Weights of a small GPT-style language model, trained from scratch on English Wikipedia.
Training: a variant of Muon for these matrices, 602M tokens, 6525 steps.
MLP neurons of a small language model. Each row is named by its layer, matrix (gate and up: input weights; down: output weights) and neuron, and shows model dimensions 0-127. Each number is 500 + 50 x the weight over its row's rms, rounded and kept within 0 to 999. Numbers have three digits each. A neuron's up and down rows have the sign that makes its largest values positive.
After each neuron's rows is what it responds to, as a language model described it from the Wikipedia text at the highest values.

L4.gate505:508471479488531543510519511449428516634494415518471477467517438510581531505543545400591539496535494558584451493531474423390496559479565533565594594435506506462535503457441438543469461519487538505630443433568485537541647501489347573549539575494458554449466544522402376553478509488452524541510522591446473562505470505448434539460439548534485536475377544429620494497603420550459550460393
L4.up505:509482573470528600487559517594468446549442469510486555445507426407497556490561489534560527455498567499427419437458481409561486490462446514459470498551444550542455476441532524497447538456581508499500575531544500465465490600427533544460408423452483465525504518455501544521508452487458604529443373405513555417533380559456504448522422433511531512464487511418493537485437532489532616545514
L4.down505:492410553490532492553558416487497551517499452418453512454500471595524522510506503494486489449434514481502460450411448526437538500497533421488502453558532488498498431415571501486423501488604464510446448499541609491455576490485558524453544487452460512462445506519585487517461425461462487474561491553491492498524517491545505441384541473476568467422539417484517570526575494503517578493562
Description: Post-year separator tokens

L4.gate862:448543534500462552471520472521516466538586434469526503506511563425504496519472539549484560508404495518489438451470547504563572521469508485357502484553552561495489416620467659577542555348477469570434448520486521434483495440446496496513446516533462493562486594547550542532395471436525527534501571531483546503455385535544394508491564502455563492463520556512510470551430593404529512448535
L4.up862:491505572466609471389578597511466518406453500514532558577563542426421454480522441482586557498502514526565549512438483490622553448488544486500460542444508487518431416555351535490597542412489609469461506620490533399570559492444551472457471477454472446527526508457490505527392492531391482460409529630444439577487601405580469539503529481598543535544510524513499403496539533436501494575468
L4.down862:486530487415544546499435396531517547435540452508531517500530469540507499488461502414509523475536564378599452474566461557522479561594528448527431462488476432466497496452461583419520470465521525552463553479435561546497490569476570451547383424494504425585553533492447513513443447527486475486536520477375475480506525519537512464470478494465573509442541470403497517590534521475449450554471
Description: Mid-word fragments, especially campaign

L9.gate640:509524531472416505465509634532588476501514544484460566479494460480403502488515448450456462504517549494502550448454556429487535489455569561516547525600557419531517461554464517479532515453484502552547537445423610538488594491508572431449433458438481503519537469563649563517544512512522434591474517500484410550565494432574467489462486495544514471485422458491442522422477539582463453465557
L9.up640:486518549550568522513438464534571553488523477635438518671561512546545399477528482603450476542449585464470455486432497620499501511549435498497583558540583515458493479552468585554598477596487563509567565522481482512438376532481528436551441481520550466489591547491546479532476427502554406479464489554493455537473440466524440410541505538404535493555455482469459471493478525579555458426551
L9.down640:466434538565488461562508493484501426580502605544572482533572521517457445561517421521578466542474423509456413525422485532397467485503600424538387465477462488517523513535580549457488530480467542575540525506479526489572535433507513533464547446520527506480524462584577436499490569533569487399457560556493447493505542488527609597519469476439602481463500539353451555598582559579506482537571
Description: Preposition "in" after clauses

L7.gate167:550652525553519474510453492531511534463527477565471494413434492519455494464498452473495531489533343571444466486485557472507531519517521505468468560502620412491478506465590576552573507503558504628540521558478560514475516510472474492540496545483572496508511524438542537501455538436515428516438459538610490475463470443444489520592476460432400480551447511448503464474585528390482496464522
L7.up167:535570466462473489421474478495599545564440508529447452422458578539472505463436369476503468495457421567443554428489508420584443548426525542477503537544562470468544501516487574510521516441503506456478538505529546492492456490509579396480472483390570486446526519534577414550556452577442477485435342519575478458603431519536436612509521507532471549475464550522482601523469552472523452475482
L7.down167:389628516511538462496550487479411530516589475506469531522468371441488469542479562486554488512450523461462529496423489456475511565429434425507492482450489615578616578522522601504466554563517539487540535562552486556464404458470428505509444599513519549528517426570472465511472542516465529390542497460491512599558478498554485475532426390443539523477479533491504430497480498414567538576426
Description: Word-final suffix pieces

L7.gate735:550401560500463456558582449523459462469550478528564488460432591438527570495493467511548528518487529531493549494468499568567555507585482519442475448495489547474426407553382543509550585544426489454455432617475498469479459527508558540561415436535609511558567533543514564523556494436441456514530553506522468549387610449535494464474481518567392553503468680494499581459453498535568480495490
L7.up735:476511536501550535574553568578487546505529522549486456567447461541470518618410495528521500515476419435538493486456455511477479490479468459473502578467470589461554495609464485571559448523415477458490470534472506371383514441394518475584457438561491466549558519439467491480493460525494509547436500417438510531558522494493486485495530386516591370496485493530509512530611410576559460528477
L7.down735:520402538602530479528491563607591513558477520528472503500572496483474453556475482474557537508528438543484535569505385583516505566501465515527461480501432487455511493458499401496492598564515515408479427426557528436437479431485535447547521469498507459455422455612505616467498534537541368511556362471493530441524609517514579620565464518511554414497469456527535455524560487532387485604547
Description: Mid-word fragments; object-then-for

L9.gate133:528515526477468489552512422461619503486538503439489526553475507597517499506535476540510492554507601619508433526542496499546595501459576530495406558502454481459427523548587490373496500495509559551572507580414483528465542503549548514508510492487510610564352537481543482480435594579458435462488563530567494486455456481471512520539487444474488551508535583479473449620538477591573484493486
L9.up133:521466466490527489513482471511612526542450503512432461524377515578460557499466527474466586591605580575494487484435562497386510392530555475575454538528524355447473459411496470565541582577484459474563522515561529497421500528500565518430452537551424547477533379488503476495516493543518465474577482553523479493521525511471623503423513469480489456522576492531563410443476480443447364505624
L9.down133:534519507490429595521451599478479436456535478452560471507503452577533597552508546558496510491468538530447510505467567641410584411499529471527531610467560482463451574464512486524468439422472449532492474516436458585399543487437465476466406477515542598454529525511537511503524499519530607468539606534517506514550565499493453414572581524446460580505504516509485416478476554477484567612429
Description: Word-start fragments like "the", "I"

L4.gate180:408569492555527508485503550457516473475510434478541502514511436520592543480525457450483538501496491501545384502498569464482583439553507435414549495437593565513483511523492551544510521443425519519421589485505508474458506420546472479471618618459555516507521526479492639497463521495517420587551413606410441451440478503617443560517480451554490531495498493460369488428522475517527547444382
L4.up180:480528516448527525383448472511509540489542482406513478481453433470524486456594508544529446424389470436506492558485550487550430541539454524482494530562521543518460535486519488488423484521494452432490572589551491531355507526657540574478493601568527483469463519528476597561559532531475454578547560484437482523474455531536532462479489511516463486391454513458601507546598530456566556478456
L4.down180:443679559483574465460502435425496528518449515478530522494583443555570530483507458486483486489461517520497431530562537529504438527564506501575556456594524538447429477433537551489435433538546487487488449418556518599415548555569537539446492542478530494460484556556453486487519445533544433579406518444487581496457504530476500548463498445420472433536452502564469524473478470508590465464467
Description: Institutional nouns and suffixes

L4.gate229:420447467515472517550466526405384433483484432564515479543538523519457447536486525521536561435444533504445501441497509404422524466498471633548491596515567466440455492439478453565527534560524476565546509521447563520499455481453458538477554604372462535403526463587480513436479483565481591581572507468458575530480514549494580505503465382535467559547441475442502481472582404464417491500510
L4.up229:485496451555490525496453449488483448517465416422544455582478499452445482477394477532461469441568483517540532541477508461499395438448505528425456496488527388547409485514545454611427514524432497520416574535583517451539480480520430495573557526559519492550619569405517514393513377552499485506520427514544513521505540573479561495533545479469487452536407484428562511529523494579466444494590
L4.down229:485488515464535537516474584483533532547458492556460499514555482483550480456551507548574557534515476468526488564484433480444448517514453596595581442526356425571605446443400498475558412506495445516490427453477479431541564634468520509433510504541447436491577492444522523459535464499477451486537534474513485510480552583400499451478486514480496641479512626559591513466556464509605467465521
Description: Mid-word stem pieces

L9.gate976:457402485537538587581516520521503565549481508543387474489494474553509531449481444517418536451571440531554398540535533441531516554527428533574419436423546432517532560514494557492525519504554509444419511497451508522496535534501519452503502549522464631540456512468506435483516463490565457523632538450555469452481619463554436509545491440535458542497548421578397478441477520456486532504475
L9.up976:484448513512562456545497399482480525477438489558561526494457486531433519521533518616547502530569461505471348375557544460574431456456537561473472484556518505552508626441538502628469491479462488501438504502542462505455660452469498492550502495501429589532483553601478381478501452571495486505500511511465393536546545487506507421491456538506470517613524451489499523563466581551511497473414
L9.down976:475486487540420391461420523458402506468446541516526493457590452486481492540505503546494551500544502537476523498559535489360561517547474504419478590504413447528533539434551469551548489503521481431476483509589454538469482476501495513522479528516465521573437429583501562534564547484462534480627550465431442436528599490511504551544624502473455461538505425453478452485458431499464498395496
Description: Title-preceding category nouns

L7.gate664:581526416474395465496529451486517504448532501554567458432533575485459492459471496475480424401574585495493485545501583601536468471593478485450526509491431572468449480492476562541561425445526531504472591534498465441502451525571449518501417533514529538482466480483483504516445503559426403600483540514535521441545470521420487540517508552514412482489492530447531453540539513483571436535344
L7.up664:494509568500449483500526446529476447429429477480432463440456489446449515553465527502631440460465496461440503506470530533557485550475475561533554558492500467497482502551459524425448488407455367515509441454451501506551450470505440431447527547522492515509565476542409587559479495426507532503571509496496476508466496427530476520545463485579535443506364484631499505534471524433557550496518
L7.down664:475538467459437575504532581566485463511528493535513469478425485469495520575461338535438551501449659507502468524508492429520508527501510490471506510485470464494556481408529430490459504591388510498530507509436517482522457486584530509570556606516555473516540483522431621490469513548581512473485511559494505482463488515505549466488541508529517519443528471535452526433551451460444473481510
Description: Title starts and word fragments

L7.gate1139:562554530542481530453489487491617518515504471486586569471509398553493491488536501533444437483500426543457457476594504504403517573438580495479515641485554498513454567425510477517475537491459450558525499499513512583505500467512576493540509516524523533434519534533467598531442534521547510516487447533453476491467450473501529472490513554502428456476477535466488499490495525494562546462575
L7.up1139:482560599427526497432448649429539473497451494467559602467505435475517432460445464607530475497493468431419593528510455506531482438468507496500558466440432493487605538448487460410543501455489596538471554495519498466389577533515507541594498488548574496506486483454449542542504507481482539445505490508548558434530476465557519530520469428445359513488550527467469470504448496535489455495469
L7.down1139:485345447488502629437525488543510504499513540537566512522469530550537525473555494473466471546455405532463616479574528480581440531496595475404454528488491422552509520456443437566396498472495459513563465537537546588481532467473474583463419506468475553480509582505523506443417449463517494579556408485528470492462514521536489478521571502455503556542522513530537520655499446459434385481478
Description: Final pieces of nouns

L4.gate174:503506472515515495531535442568391458517517439470461495532502566569605478452505525478559493488407545435542477528478534477507501505511483492490550542450422477493454543568525532567520483444553382503548508446420489513394466488501529467499494426473480558586485436518549549492531539530523452501530456546462435538493450480488537500494413514502418576469575521438468528514434598551545511549525
L4.up174:499463549491455550484487410617503449488499500513366572554543440507491463507486507459466467499553533466526585518516516521551433461491551459514540525503520438461509555602546454494478568510551547428489451549529547534539525527507475602511578536549545519563502533594491498554450448499481527463535518438463373535434519504528513537551441458465437564443467475487469488497510510474594445534482
L4.down174:471574626438415496539522531538467474467548543491619481478459491459516564557540486671555455474521580552536558587421449483391592574443491510445514590494514530513579450469448469498559439570475535523471549555507539510551443498519551411508482510433512560557491498520511552463504535499492449456533424538448589471552537513544496502468465503570469531526496510486462496489441586489551470458540
Description: Word-start after article

L4.gate819:483509500438394532446546543389502460519435507577531501474521498421407408487540482503423558527397475496551457476499500448443500483499647516437476497488547583602462480418572547485554492481537461465506490552490420522482424513496469517486445500452475634439531500545501546486561500516422507528428497560607446453507414405412369514545514484585514504533514502518525488508514547431458512595493
L4.up819:446578525462523572441378522411463466511527507495371565563508518512515516471556604452479450587498542528534562504522412516444455448465522523461537595420512548479463424484520452423556515513507517475479459502523461619568453577512477476492421546507435444581488587519562497511534474565510534473434483476612573448533547496436515484529539439498495432492459575520426488455602525384449524453525
L4.down819:490466528443592488476574415575488462448483559552460526383545541491524520545488429541506468608449460491461504493585479456585529605450535455526465553476586429556439568502534520494467476405504442438581474441493530502516431582513486540513453448541500553541514454528465502554536539554413496476507522468584533544437533507564476488503519534445429396569440486519495514534441492447488430493444
Description: Legislative body word-endings

L7.gate67:456531509473542422450432513439499492508503476558583483573575512456603500469468371478491484505498492527530550510513444535446551431542432457492448506538503593446485447466475565452497458388534647507483530462382455507483490451515501585572444586544421537503571456552434476438576540561567501566485564513540492486598532539522537518494404362516538564464477415392466502498481562419485503528436
L7.up67:522448522528486566558540442504499520562509519493519468452526481525489494485348534465531533494483524550502391567456611592489536528548454526444512471483513515512569494468576387416544456434445358456545542456468383559521536519499476485609449455401511481521676481517506435515358489516565464516497540544453502481524519518580518491494448495508549433472501555500485415521537479524467546551454
L7.down67:516580494525437458484617482460465447470490390461509560543516455555521459509487377362511550586532489414502435449529479420507585507512502522561533488494519499489568477457523452393483517462505537489505519457372491532437495527502540491501444571489483466546578474576419534550396453446516460474589406499535498496547509490513525475518486516438538437412415482470384399558509543493393481421470
Description: Infobox separators, name fragments

L7.gate990:502470422489553500478525590531525430525493538512381470513407524503402614503513592457604471608472485490609501466492443505500431499549479527567452534516509459477502493493505500567430505534518564500516464500428555390513451495581596477476509499521467550490520531475594469565485403554558561445457574568512417425424485510476526467496483407485534543568426647479505497509502521507499436536502
L7.up990:439426552530532433468458519543489421474464514475449480604456441491418481573469493533605614542609497499495460445481528513512458480628532483497471576500586567555458480501497525555452473502604612473600561483489532369448504479560556470531621502562482529506502546425610527573464458585598497535462467548524509499492469476492415429486477475426496512519447490521565454428533485536522432571370
L7.down990:507515558556552583405536421572585596499509477425447554374544551464446480416521458525491470484561485516434597559510544570524565363470584520465398506577554493507411433491547502580448514480580549537425568513536483398458522569551448473568502557510529440488418605578524497491478506552522416429494508466491569546513407572451491612387520413582539493457494459510491508433570555464430479575502
Description: Relational word endings

L9.gate1083:475531581451546553532547600471461552494554488432546527603486484446515481521535523490585551465469539388473450491473489448469423452520430538530417553327534590516506572531479499493503492459530580497512487474574484441552478496541460532418554452521425538509508435496487507473480582440528532540533539496505476477488508464508493565458516451448557566487509557467476547552447532490587477488430
L9.up1083:389561458535541530513438453461534614502551457528598536477478506509535420638559442518500502604507541540487538450485524529574455465537491475543574537457576548504530547522506549431467585533551517491508548496497501464465419480476478408459535521499444463585495526492500556374502473529436450457429527511490485527486511494511520507448555390541479486598485582393584529481511568538575553567459
L9.down1083:502490525520488499448500500480524386452576553526494544452521471525511390513465511497443594517449429502490464405541510463525579456524429514445415539501580492546536483475471540423430575504520543535535476499479524501479440510526508479518518497499433414483540395468508538506517481533549430409437579525586508421533476509522430459464434441606426421413425498479538468417462535475523477509500
Description: Institutional name continuations